config = dict(
    rope_fraction=1.0,
    bias='none',
    init_std_down=0.0,
    train_tokens=775400000,
)
MLP neurons of a small language model. Each row is named by its layer, matrix (gate and up: input weights) and neuron, and shows model dimensions 368-495. Each number is 128 + 32 x the weight over its row's rms, rounded and kept within 0 to 255. Numbers have three digits each. A neuron's up and down rows have the sign that makes its largest values positive.
A block is one neuron, or neurons of one layer that tend to fire together. After each block is what it responds to, as a language model described it from the Wikipedia text at the highest values.

L12.gate1018:135096147131084069166111112155130176151151090167139108155172135164091157158166080150130132195110101120116183070156163109127134092105148136189178169125139120116127147130141123044098144124095106118177128143130137126097105055119186090171120148146143133095105095161137094146117111143119181110111095136157122143119174159166119164111126144143079058126129164112048151174092146107159152143094
L12.up1018:116098156123120080087147075059102110114137108100145067115132133140083152098147105159123110109094086154082193163132085136150112114136140184155132169096147068165125133143148079156142166107141103113063195014153157090048105086179077141089098147146103079057146175087110104079154181162086142149096103096095160177132155155137096119106149181145141147140129178136099081135117090164113129148090
Description: Table and list punctuation

L5.gate59:187045135165135080121119047102155114125117171105135106161200111195056141103137167128103123125101228120115106139103114131089150118104157144158137168103127165085109087131114116133206140148140108128112071126149180125075137187100138121131097119082110135154103177104119094089115117118103132144146108101087169132091142129145072119150169127140118147142154105192153116140142147120059142154127
L5.up59:114047206108131089151134097156076156100109127115128169119108112177115143082139156145108147125156135090162145114158167092101145158153132184137177138072073162094101094173088185090128089128164137146122099134097093138080105113096137115175137131187154116147156061185094131133105166117169099099183109148172130184057123137130099131040097144129137142129099163187114121173087123119165038210133
L5.gate67:056103091072128103172173107110200151113099081153091115144138140083108135097118104164110103119085133124129118140094149160121110127081129090154109110110118098214100134092178128031130154094157109116136141081148116085174099177106102144148167108080098125075136175111109067150136119111168096106131113167112105105106126154093095115122126119140103130112155123129187126121090117085085111164146
L5.up67:144119021132112113099146153139188155129098176161106143130078133126131102083129116115101104131103194168146114134177106161092116118144120121092173149161132126100155056132102153108097172128113114085136127115130120148175096098123097101190155110156146104123096147110106126102127097124128104099113152124083115150097123154050146135088147111101026165184116119092097104105134084112102102148110
L5.gate263:096125156141171156127130168136163106158130192185156125113104172068098175148057089118078076119161118127202046128102076083110077111116163117106128154131119115140125127157164155121110137154159012152105167140091107138154168092104127136155118152118092159148183134151170080096189141121115050115150163150065171144117118126150146169121221085140148155124103155129096142073132125122106136111162
L5.up263:069055107096122122147110152168114124113175154126152160130165177112068116160107118153120078093179145161132150083096189113144106094126132083162109181093143093132147154127144075056216109104074132156152168090144126163115136150154146126155164127155144128145125124093165130081158108118164050139113140158134182176147168165157121093149127122121165095133158127146087120102116100166101146070111
L5.gate376:121122180157157152151081169112131152140091162156122147164169165103081151131083056104103155213101159099135099066192116178106126146155170135169113127165141127079113208148101186141126198147161087124192109169115162110118165142177169140155094136131151138093108098103133125109113150102177158144121106123094174151150111095149123134121149126153111130092125104104144192054113120173133112100087
L5.up376:119154116193179174179126181131096140157160124153144168104130124126144067108110106150146144061141116121075113094075123114106100137154138156140145141116122081122159116097153125099136119139120122159165080112144138130129108123146165154118089162098238089142065179129084127080126123137153132139111134123146185153111102093117131100115164086079138102113150103088113179090127163149100140078097
L5.gate423:132118103119155149138120104062128130112124105139129154153088104116117146090141144084151120102118185108153136131148137116114141084128073109120060110106167104110096126123103125125099151102130132136168191144102111183145103098106103150096184113149134100137016106110148107101120145159120162171079151108114132168158108109093145111173131197070129130126127074145146191138069109078100126156125
L5.up423:139194135130186117113151120212141068182162148161170084123116127159031117098092140127115187111097126110152118124185155128059180067147151133106131160121110147135102122129108116135086147083093168132096100117136107131163127192085173154159147153110164128164084142206088157086137155117081112103093204133131157155092135147163134162094154157168130148129150142139163131082137134148097127087143
L5.gate488:106106109064129147143131124075118075227146189145169106124151107093055124141124090065085180168125148132174074126130186155172069140058116216130119157175084130120132151131178078139117183110088118145160170100119089146149211139144072125136122106151132151138089087126053144132154149138122133113133141138135088109132107109116147114149147145143090137176096134092028130094156161128143158122129
L5.up488:096126100097167164089122099159125151170130126164110101199094116128073127104090102109147135138149119101102137118092134168155137110057108134141158126117116156152111120105145051110060172169138136141127121101076131125108140145191100164069165096099131152101119164085127160102165119165127113069152164149180087146135103150151066085184081150078072097117119152079088117140164115109104111099086
L5.gate526:093142106147059167151099130125143122124102152128075160145118123121197174161111132143141145121169102130151153087104181186175137018171093131129126163118126131133169094102088149099091075102109079148125160164158175125094111075155170128113155129105109104097164169121043081097097046151104131163082096091115148135069112107103119103198074145091072104113131147105124117149147131159117125135076
L5.up526:117133118132148164125102135050114135120119150116199109179048107077178134116162123132156069088144083094185101124167143155189137072204100079106144121131057119155125078086091117046127156098113104172135212162131172127058144127163111140117191108165092165108217138120128179123149087160108124105087121138152109076069127125126134139073133186138133084140104088125138153177122096123107141198186
L5.gate750:147103104149167122094079162192138165122100131074127119159081128131155113100091106099104147137167094157156077109163194100116081153160153099116153192136133123089131063059166144135092083157130135160178124129116118146165137086100117189133121184130139104121091135094189138105149109130091113172089070101132111150155206134153073145137118114060093208148137124085134121118133159122068071133128
L5.up750:117125128190155091106196176136210109138085091165146164161125157146158069182116078153119189106136134177084096139085134104099101115084146119135117114174095202127138114088084140118093142107130156136125179128160149159177192091118153098138152120156137160136108163183142142134162117186144116144161114122138167144123117094073151099052126140095124119116145115144092108154176153085166144147100
L5.gate863:104157186120133081101059151156126105093145122130172203133132137165155137155118192144069154206142176140118142168155080149127149074115117141141044136131115153117103148142171077119146111136072146126178102152106022129129183091160124111081114097170131139154151146135167152121136143118145123114140141139115126075102146164152163197107038188155103139103124112123173136130092097136121209110174
L5.up863:074109108124127127147133135123137135109138135160113108143099117079091137064103117157130113130145131113089158153133184095073166132127179090164150124146149148170150090091140098161128135087147111066141132114125104138078135112173104090083067093142089188121096101104090122124163079106193189075111139139120177116113093200192218182094172163126158152090095136126116096073128181136173163140123
L5.gate884:145215126111112119100096139161090155116173117134098137177115124101113135149057124099123131112144177163140123140149080151108156132176146139130074105138160114131145155120162111090120119116198156140155052154097097143121127137149112148168104132166123095097134142152142115114193140141142101093132099129139190020130111130163107168124051153198090190128089079163108163135144130157158164176114
L5.up884:147082143153047124146137112162123130082137136093130038153125176060157130123202086129109108169117094161120089122132103136135099134120123108155109150103133095184133126126109135087122099114082127120151163161221094082033147148141128133141129147124152094057125140162118140091183123133133145116122155147159154110137119165160154158164136136166135162149172124087114087121080073161132154177115
L5.gate941:097152111178131123157143109116045127153066147222161104107132166159154152093124195168101122180105122100124120086104152129181127153140095122150152133095132152133104121098099078104101088085137155123101151107099110081126116120140087180155093148135087178157136050177132120097111164108130120096088163161107120120135125078175165089125131131128127186108052084074174081102143089161124107131136
L5.up941:111167137175165089116122151169118141159121091108091190130104125154107088156079122148174103088108091151092106147083144137133157114159153080110143080152109117220114127160099147146115110107146154168127117161104163166138076110134141114142155073101130150125083116110178107107142106152092130126087099163130138177122128044110136125153069055124116120107144136075082124117181143173088121080130
L5.gate1152:161113183120125130137141136146131158142098118119092151143113139136144158091128125129137148167091123095168084140171136173168149146133137117120134149123140101075137078165138129163101091138097134102124103132116173171118106131100085033125165140176142096075120181145112109133131130142158150148080136159108154138104107168126097118139186113205132178069120108151137148138124126113145172180112
L5.up1152:179086182124123085142122121144161187111124133141077093147100119084105157126136171170154122129126120118070092170127117121155118186094131177110151126164110118084106058091107135092083130099142131179139120146108129180130108181094149139144217057189121119142129176106075113082097100091108080196158119135153117095148111076142128128122125154173166090116128151179134114145138118097101109113127
L5.gate1302:166169149099160112182105087092177134136118090128068087133085136172052128143148115072174110093138100088142158158126127143158103090171114088135177100154128134155110139101169087103127126133079115135076117095146186120133141085111122149122115145083154105093122114084184143092131117162120117094141140169123166077166112164134115093139144078088144042133091170163077156083105128125122148116128
L5.up1302:141154102150158076152102160119127118150186087163084121110079089180138155163176131114118089103148137124158165140171142119083138162159190094148147113128127163142157083191173142145102093140130132161166133089158060119070105064131128143111120142091121137036139163098184116102155115152047082120165118164097100104072124134068090148113215131110049145162107157175085138048085151132091136113111
L5.gate1315:109138127148149115112122114104123143117104111156129098157161152176155206137103190101193151120092112178085066108161089117149099167141126156038066100104113200116140090119147084133160208145133124114130104117137131104112137120075173126069103098034134190096058085113091118125129107125136201145121109125125139185107130201111117131106133120161039139125088198142149088146095122140128149160142
L5.up1315:108095149182103111117158132128103149124110088131142186114076179119100151152096148130121141167110126134164103115207113115087154147102155097108107121106125111123111157121148137119133099159169138120140162165146128171094121097164134227070184051127098152079077087093144198135132119077144131170122147145092132136136129126095136154144139192102130159076093053078129164110139139146168145138106
L5.gate1531:155207173131147095153152140096145093203152091100114129138162143163136095145105122092120128125120137086125088147058182191072155143145133119106107090155157104139163102090100113139094140115106148128105151050109186144156154118127133152103123123123148141172117139114149138127146071126130138155088165109103094080087125161106184088147127151174124086182115151166126143133118138152134134108189
L5.up1531:167160133126112149143105133114070108141146156088116116099134136111123083145166166181121147143181108099160122179107079144158082125129144156072114157132207107165194115181162143164083117054085190150127054148111152139130165161139226136123170170123137159144196099114130073068094117138150165141133092085090089144092123061112125084128143158161090147150149160140137144133111151177123125132118
L5.gate1671:213078156141167070170129066121138159102112130138135114150093096155041094151139091139109139171173126119196150113154161176102120214122111163142097122145102149140139112141135108117116179142109155183069151119147157069076116113087117226148123101127114157066162141133150170113119101158038145111160057161126089123150100143103172133153054128084096075122067160126133170147170155160129114099118
L5.up1671:145083143155196106166176139094150126196152135064123146129088138109074092129115106128135085059108116123122087013190118200138132169126133126134112086151137151130097118117103082084094189084078100121162236162178133154099171137053128143118082097102162180164134131142116142134153099126134183062110119133191067110136124137120132186125146138084131148132144135144190182142136114118134113082122
Description: Opening annotation brackets

L12.gate536:167086178083087115172064114079145112181131095110127160104128136155124142178122110120139122136122109100120135133153087124103142129121172070178104121144157122089143058202153116078155127096046132137172067160155079141154159125122136130101101096115096137066137153120087133115102158149119148145165101147086220110128134150152105087140099129190144134070101093159093136117126125096153109087116
L12.up536:103110184056121162116119132128175107100134109151133131121107154171150110174089123054115187115081142116068159139117093114135104151150101068100101199139117141106117133103166233152110120100088172124137096144146121090176115150073074131129100107119081111146103109174129086121093091152148130124137126122102051206113151157201163132097030085114097053133151113081068169136129111111145070160076
Description: Mid-word name fragments

L9.gate69:161098126125132115129120134071166117125138135034132114096088150137137150163141089107109177107127146134053098132097130073095071112138140148163157139075121179119120158113188102129162105127075175122164089112093140093095113136101119130148125072135152144097109137096142166130136109106083129161124171146129112107135098127160144132155131134133120134158123155184157089150129096149087166143156
L9.up69:137154136108168170105161112160171093116094165125105151083098181191096131140100104172117170102106185146120157170081115145120144175086170110154082122155160135107101133108109150194153097138146084164159125162078074124194105102120175151141153132116147141151120149172131144129127121120096132146117115204118105157130105170138156117136089131096093166109126161087142067130120175098145136167111
L9.gate693:134113172088159137127149127081141120119081116159093123149122143118149141134134120155114110207160160084117105093115139146124142142112132133139135156069089139151111170110122128140155126059060168089126083106194127054162148104117112104144096191171203153167120136144130136131123120145055122173111149102145147123118116178115157162127105133168133119112127139156144129087084098114100149106141
L9.up693:133167054091121166190129144093122101116177080084145171123155138146128152091124080136168138136114127112126149118197172163147086120141070088134073113105112165082160136180108108129122131136104078115123135155132113147077175136132177112107153103183125101076183130083117136131090136107107088079145138139155173194147155166105163137139169113070145157125098098140081103216123109139150162208110
L9.gate1633:155152133163147039102134097082142171180125144120193124079089176151123092136113119116119134202123117164136107122189090152134159112077113101129150076106125117077112117164143076142163204147160125158079145122171160102141240132130105142142111126128100111123101168118106142106127083194163065168215151100066178106090112123083129155156160118112148092121100162159079047161209149103153096108029
L9.up1633:166091161099115170131110078125121132121159132156135124063135127133133127112167137185136159124127118090009162161153165114161148122072133117058117154141079073087066161158201158145172072109082111149066108093081105114110153116135137116142136157144120121117124152183094169119172140122107053135170130110104083162088086114118087139138142143072141125201067123161121139132071109142161135105146
L9.gate1706:153124169102080126132101121080130192142148134153158113101107146098114126144114100184050152116101172118131139104153136135124110141096104121156167128076101086136122126119172112112118087151105127061155077087093108124178157133077074125106090117131148104118168190143122141198125096104086138133152097144134135146134151097119155096191110123104148133092117099079112094131181100111128097211132
L9.up1706:118117112154085127140098129115184188130142130125093124109129069125182123124113083122090174128157191112108109162090169180094167126115092066168125176096171139117077231113157115146148119126084096159102086122088178186162159128121129147107117113089107098113127142134178133218157132161163063174168149107151071140162112099181133135098104138062079133120141098129125160147188165120134102120124
Description: Word piece after T

L5.gate557:155159128135131103140168102107169089184114135170109126146100103114092143124140115093059136148113133145130122160088105160150150078177142125086102084131113166194112071162148164071099148126130142128151127141153125109100119098114125103145136122136139183131168157085077207104140172138158046099102119046105122141107168114103153171117079132196049149151175087156153146157118072072156103051142
L5.up557:142119070176113124132152211171129121145135179112099118171107114085133101089141171127170168117129139117177074124112157141178085097156147115087102127101053087151162145060148094171140152097114147125095140101136128099093194134108054104104123143089177112121138093140151130086063103125093131136145138133159088148106102108138125188082072178138076158124116133183135092111137129170154156172122
L5.gate622:096099122085083150144117177120187118146095134098126134136133119132151110120148148147132134153187117105164182075141123129087149150137086090139139122105058159129135134133085049172178153077127133132089128072150126165125155144182145091095143135165124161132149100087129138072080051096164100161085138149066126130080084051157022147096101157167089146175145092117104156046056125110137063163157
L5.up622:104074152083118172173101131129131133158177121061114111108057161148101174081111149129086109133106099114077132066166101104111107126163121150168172129125171111116086136115143146087117135121106151089127119069172184129079159147112121134157135186143149136178115102148117083121129156104116071089145128136100102157099089079142091084102121147121125074166077137138099134098118117095131113145120
L5.gate725:115092145086146100182134129051130167130201094132155135082117105110124132130102119109122111121063090160101161140135075104160100127075154089082123065101140180128124143108130134167147108144106124178117103131154173121172106088082103134163121097119129129066122140114159093182131131061082132164165110166136116142121170140117115139106169132154079073100152090107109102131142141112118182087123
L5.up725:126081105151138109189122097056094137134142126106140153109114075134118108192077081131149116180088143069091163125157092197130168187136180160172103072121125150142157107130113118157113114129116081173100094147129130100152132135144141098133161129127134160069162094133181096184170145115163144138097136127144151076101145119166140158113131182074142112147093152095195128095100137080152119100130
L5.gate764:074075076167114153132139148105141096106136149100121148095145109174163158194187099118145123093151134103137126126109092177145155111120118135191150178168089141082127144149099174106175125144066174141136140094133065166115130123112154150094134120131161150121126105149079162173098171142167148110170107169097130138097178194126163096163115111203086123115175109099150129125178056144137045145060
L5.up764:097118121096099212124117174136123168081090134128155069113087124110105155201100121095118120139154130099135063133135132158135111136169121118096155141147092144128134138197063112129147072156122184146159097072142128109130056134153148139152137117125087171107099143169100111163112162139090115070084063140075111115139114151071210164096085097232098181126064135113158135120107125087182072146115
L5.gate810:155088192128096139132100056130081121131045154140094155150107138154107219177205095147138126087106156084142111190161105134121085147101112093091120109132054123127151096129144172120168183105145096140106163095109143135079126075136110157116042139145127140158175170135191109091119160101153155124153118173132101174183142121138106044046177148107136123144148133151079110184146220081151146129129
L5.up810:073164154091156106091141100200120155145098145146104145111154149154178121107077136111175151077045116131071126105096063043110106131114092096148094115119087170147172155141083095134125076156156158099091138179075130131153139163116143160115131129035155141151128158140137174120143150096058108134103137127147121158082119165091105158139176081151053100098082123099135128116099176178142095084160
L5.gate1182:141116160097103152100144099114170105144115104118125148123142158100116066081136103171095168152125183111122147173112095156099107168111096183161122161102149113133080088126161156100102135098102082082139200092083126096096111096124142125147117151141130084109098123085139125115093148118115146149114106156101132150157142117129119171107108137046217148145158115122119122110111154103164167140123
L5.up1182:135122106137169185152101074126175177187113122088151100126093123087129138090211162120094108110100091054157121139096122109147144056173119152126139184084082128100095142195122136125135145136065106088072152111144086139168152118120170155139101120165121100155106138106115157150125122106097144154114121125109102092116114079128114074165150185152110173071130132120145123136091103095044133194101
L5.gate1189:113124106088092139117097093121113116099164147162208170130136180075108119132178121134119162107130112126088162070116131096128078183180099094107129145134132082105080121096125055131140154100136140106113092132152070153106165158142070166077096107129125144143120088119087111176152144157157151137125119120155119125146186103148181126126148088150150075139092080122093038160140128089106106163146
L5.up1189:118147176155117142108145125140171092147155141078155111121125128080100186171109127136140097103075046104106146130143148112145116112157073142103129132129105071177138119123130100154180139114174129133131149112136156132196132078137089171065092097172165125158109164163081095113146149089170135094124061167159146156187137074092117130092129090096156126139194100113171103075068146094132094222162
L5.gate1199:096073166175159072153135138082080168102087079198171086149217118130145108149158119038105147149108090116102118174116117115141112116087160145167139133176137108081062127128133050135095131165187158132173147102129169073194143090069136132187138166134116146141106088086159116126118094059169111111128122123143196001153124090159124157131117089091171162167087100152089109122120170088197176092095
L5.up1199:136114122139149116255081125152134118083101100072117197153171167107163145114132108147113122079142129174103102096103089098155139113060118118140131167126105103103134113148174104151098176141242084123079091163070150121130120149106056123080125115116093115142146159121113159116063107066179136148114151132109126114183144159147144132158128155127133195133137172149111159174182157124157088127111
L5.gate1243:101163144091117142076185137130102194141100070071127130119114113153159136066162101153080129158115078116117136113173132184136154067135141162090060072106112177174089174171154103147153102087069125112128140150188218154164112139111098088097097149147127175080115139158122094153097112167135112096156152121159158142166164161161132115135112123137122200109156160147182154097113116147170072094100
L5.up1243:099173090116164137143147145113203105112128132089150177188107085095108087147126172157124158130145104078144090100138193093114143095160049154067093118109110142122111179156141054112055159094089126100070113144168146075135121154135102100134106149093127109140113138125075077090080122140174093137183105089125158067151111149111188193066137131175173135176097083120134088135153179071099129053103
L5.gate1249:122113132189088102152086077080131159094042186220116121163172106125123139142113142083103101182090092138140084124142147085138151183111151127136121106115119143135093097142184164142155140145151154091095122135197148095117082135138150108162078162163132134123112118041080112119077075122133121121179057136130120074109129077175104110104082136132138105144083136120148086078126065139162117085089
L5.up1249:159121154122173102110112107102085148197125125143124102091110154095140135071128093176132171081055216205108125148151100157147175117061149126110088152173111072110137126139197116142110105151180127171193096165136120114142117137157102073119116154180129081136090141127135130138142093127119119202193114150167191201169091135106124169123125163152119149118039156104084083082104102132129153089121
L5.gate1280:118144103128157104168096102046125109112186118123116038131150138100065061119148113172127145125145188195124099123161130116108096147129139104112154168201144220115181170139123132160112157176142118159118066144119084151113100093142152110161201127143120151160188091105135131099089099117198091140091114166105106130187175160106127111138088112174133129143152141082148138116114107118185137129122
L5.up1280:098124105107151185093175091133130157054108153102140183149158122119179177135100117097167124173099131083091114153108077124143088152122106085122113154113142146171151122126161166180167125133078152130103138148170128116146130149203113098120102121091159139126165137070191179125102125139122121161111119158091126174139069129152142118091103137151127126114129126123105112135143159125159091095169
L5.gate1434:191149129160150143103077155145163147107137106179197056119146145145099119113175118188134109072095177150115128170119119132101131130037144128102096092096154130200172126169105151133102134121108135051116197111159113145116084088190090084126118063139103121156073079107097140143174133165105046122126121192157110126138100185148133132200157111095091107113122097128078149126093121114101114164073
L5.up1434:090090122100102128130160113114154066169100060160155059117142083111152076096149111114147123164102120174086080079069122070175116170159121146132153125164085184074146109173111078100092161107120097163087150152172063115188160110079119130176146103140097142150142102138167132115084142144101104119155141172159130095103095152148099179086138121076030129170106120138153128118143138177125102119131
L5.gate1464:153153128121151092134102068152097152155115074105140114134172099138133125107141101151156122185110139118137067129109134119122144112148144138138106098120118141076088109087130139117146124142139123137181108096090093184118146085160041154037134113132166162086151145108100140073096160114104139125134144174155162109134169114161091146148166171203166099143102150112082160144099098130136166096146
L5.up1464:130144100062110138156113150094127117125115161145079147136086056114113111100197110133154073093129028106126123089142148151113065160172133159084177168089123153138128152098180119119155116067156129114092162105154159059049037113127091141174073133154132122084108129101081088183114143140164153119084118118118141163126160077099121139117135101120138150118175113098088166147135193181158122171144
L5.gate1485:165088111119148159166111204144087130197087103129038044083084107112122124154144145129109117149138131072074161208151116062117129138150159142131154107095150133098125132130148076197116100133132111115084167164169129160188172153120168059098064117183088137119141202149066131096100150151139119182127099113167112121136089123154070109125153131070084155128123118140105111129114079106135092127091
L5.up1485:107106092127122118132117135119159132117110151092160097099126172132156156093123147136139162069109070141090082102099121136121120117186138136120183115139129188137061172152121136086107190169095109114069135094138058111102136181161118164082130120106077107088128175100116137099114148130161098093122076200176145113153139092117171117133147090122078096135149170142112103129082066129161099121140
L5.gate1555:134085157137080157143080112107084073154127079146140152139166142153087129151144134114072114181167127152077136160147159128069192111121098192122079186141116156102139172134161179069139138142106118101086141156139122127134145078125123130181089099186112122109158159135115051114140153131124118139150131142112117153104167105142148152139141138154141160140123119134059095151098172114163156148093
L5.up1555:123103071109097145110142189152127147159125109114188154120133088123109088083133141088154071096158098096107151146161160153090107118097154135143122169054212145176152087141146126118078207088153137152099123110120101172191155064109108079175206088149155111078141167146082070112104155148107076108126110126162117159160122154123158140113126102184117130159157138102162155121120112110099177057140
L5.gate1756:151133188129106133081119147086189170155103113128112118088117133109112107193137127191093079115123128180153151078144107163151132098125134159120143085114129130099201073120161092138099122139111096111140150140105122119143135074128126191154146179125144129122172152173139101148097116105093048149121090165134164106104075181120143112132121119105117094147134054090108110148124118083124117147077
L5.up1756:137097159092120159097140106098115138110152147151182124127196137124112135141153150147143171180127133188116149106165125145099089088105124167163092078143132133158185125129186115093154172156141168146107130168130208095145118126153083058108099111118101129183098102024138106079160090116150128084140116111114126095067108127119099120140127171137125126148149147140148124111121154090092095142093
Description: Word-final "et" suffix

L9.gate25:121083128192096122136126073039152197083067104167124177207098170070101123073120100086103104090150067187139119084140124111132132085131096085092149169119135107085054108145190128076083159159100151146162090107145149137137164103125140154125120102164113102117169149106088144149157108177091175206192163164236099091091104158131110137156129157081120134172113155073054091189132132098127083114082
L9.up25:119125122185141145144151116067072102217124124147063142153103107120149061105132112126113107131126175138100172119136083099115135081146180132152136136142159109179078144109141187194172137223092134110140089182194153113127112193146047058145082116080150115147154108182095078117125120166142113173197116101166137104151250130159071094147163130132119136111137139128130104145135137189134137154119
L9.gate600:148157129149127134082164108124152155182122129102168139101137077150050142153141142109146172098168118080126126179124111135064154167163140148097139105140119132127082169136147126140121120121078132133144078153151131104149127175128117116139091103181114148071134115145156165153080134142115126136136156052104151147116123129102097122170157130145171112109133090154122100113089079139106116090152
L9.up600:131122092154145131158127127178118115110137104149115137091137131117099126109172114116096118109185197136106139121110147134160132136139136084169101081124090144143121145102208146162092182118099157107167097109154075107118134171151115074112168126111073111109107193146110080141110171120129119130189072114091105050100074121068072141115090122147103078141141196125122072102087166169094119096132
L9.gate654:164077065147143117172101143134158153102115097218067139109089122089187176154126109139093151064124160103122068188112144117165090094119135103161112135110162182091118097159124136064126118047120109113167115142151145108086173109119138120158145111094111161088157092134139146133152095123126120184173105097144171108076162094093133185130084108189176138111135138161098058105128079162154112119134
L9.up654:166112135180131192139151103096134178132129109093118124077129086098127152119115092084116155079141163116177146128163101154121152156112174112193147128120089154159129118141094171089176078122127140151106085146139126067108102085110086104097167127143168170138112196156114161086108157126120062070120021116148124079082182123145124111116124180136184100092150101122119151129120151164132131182173
L9.gate1707:141107134122137175077113098128150088121121109168094087141097128126157155153190117101147111162118099178104137202103129156136085138124094107143156093105073207071148200119164111127104099163077155117185136142125130117090103138138023111071081114170186116128158170112114150110127099082125147176181136114133119143106163129080096113165119193101148146098173115174164043098157129110127078125134
L9.up1707:092121112178119145144181129148164112127082137113133104107097151134124127131140112118116077167132121127199147150075116101150176124147143166100092114204172127104135100153107083129125137149141146132131171122125181106167146127145125117147071115155096115130099096135146090162108200120106072150117197114121091141162085164130125143119113075155135095076198179162156138104131070171132144124162
Description: Early word-piece fragments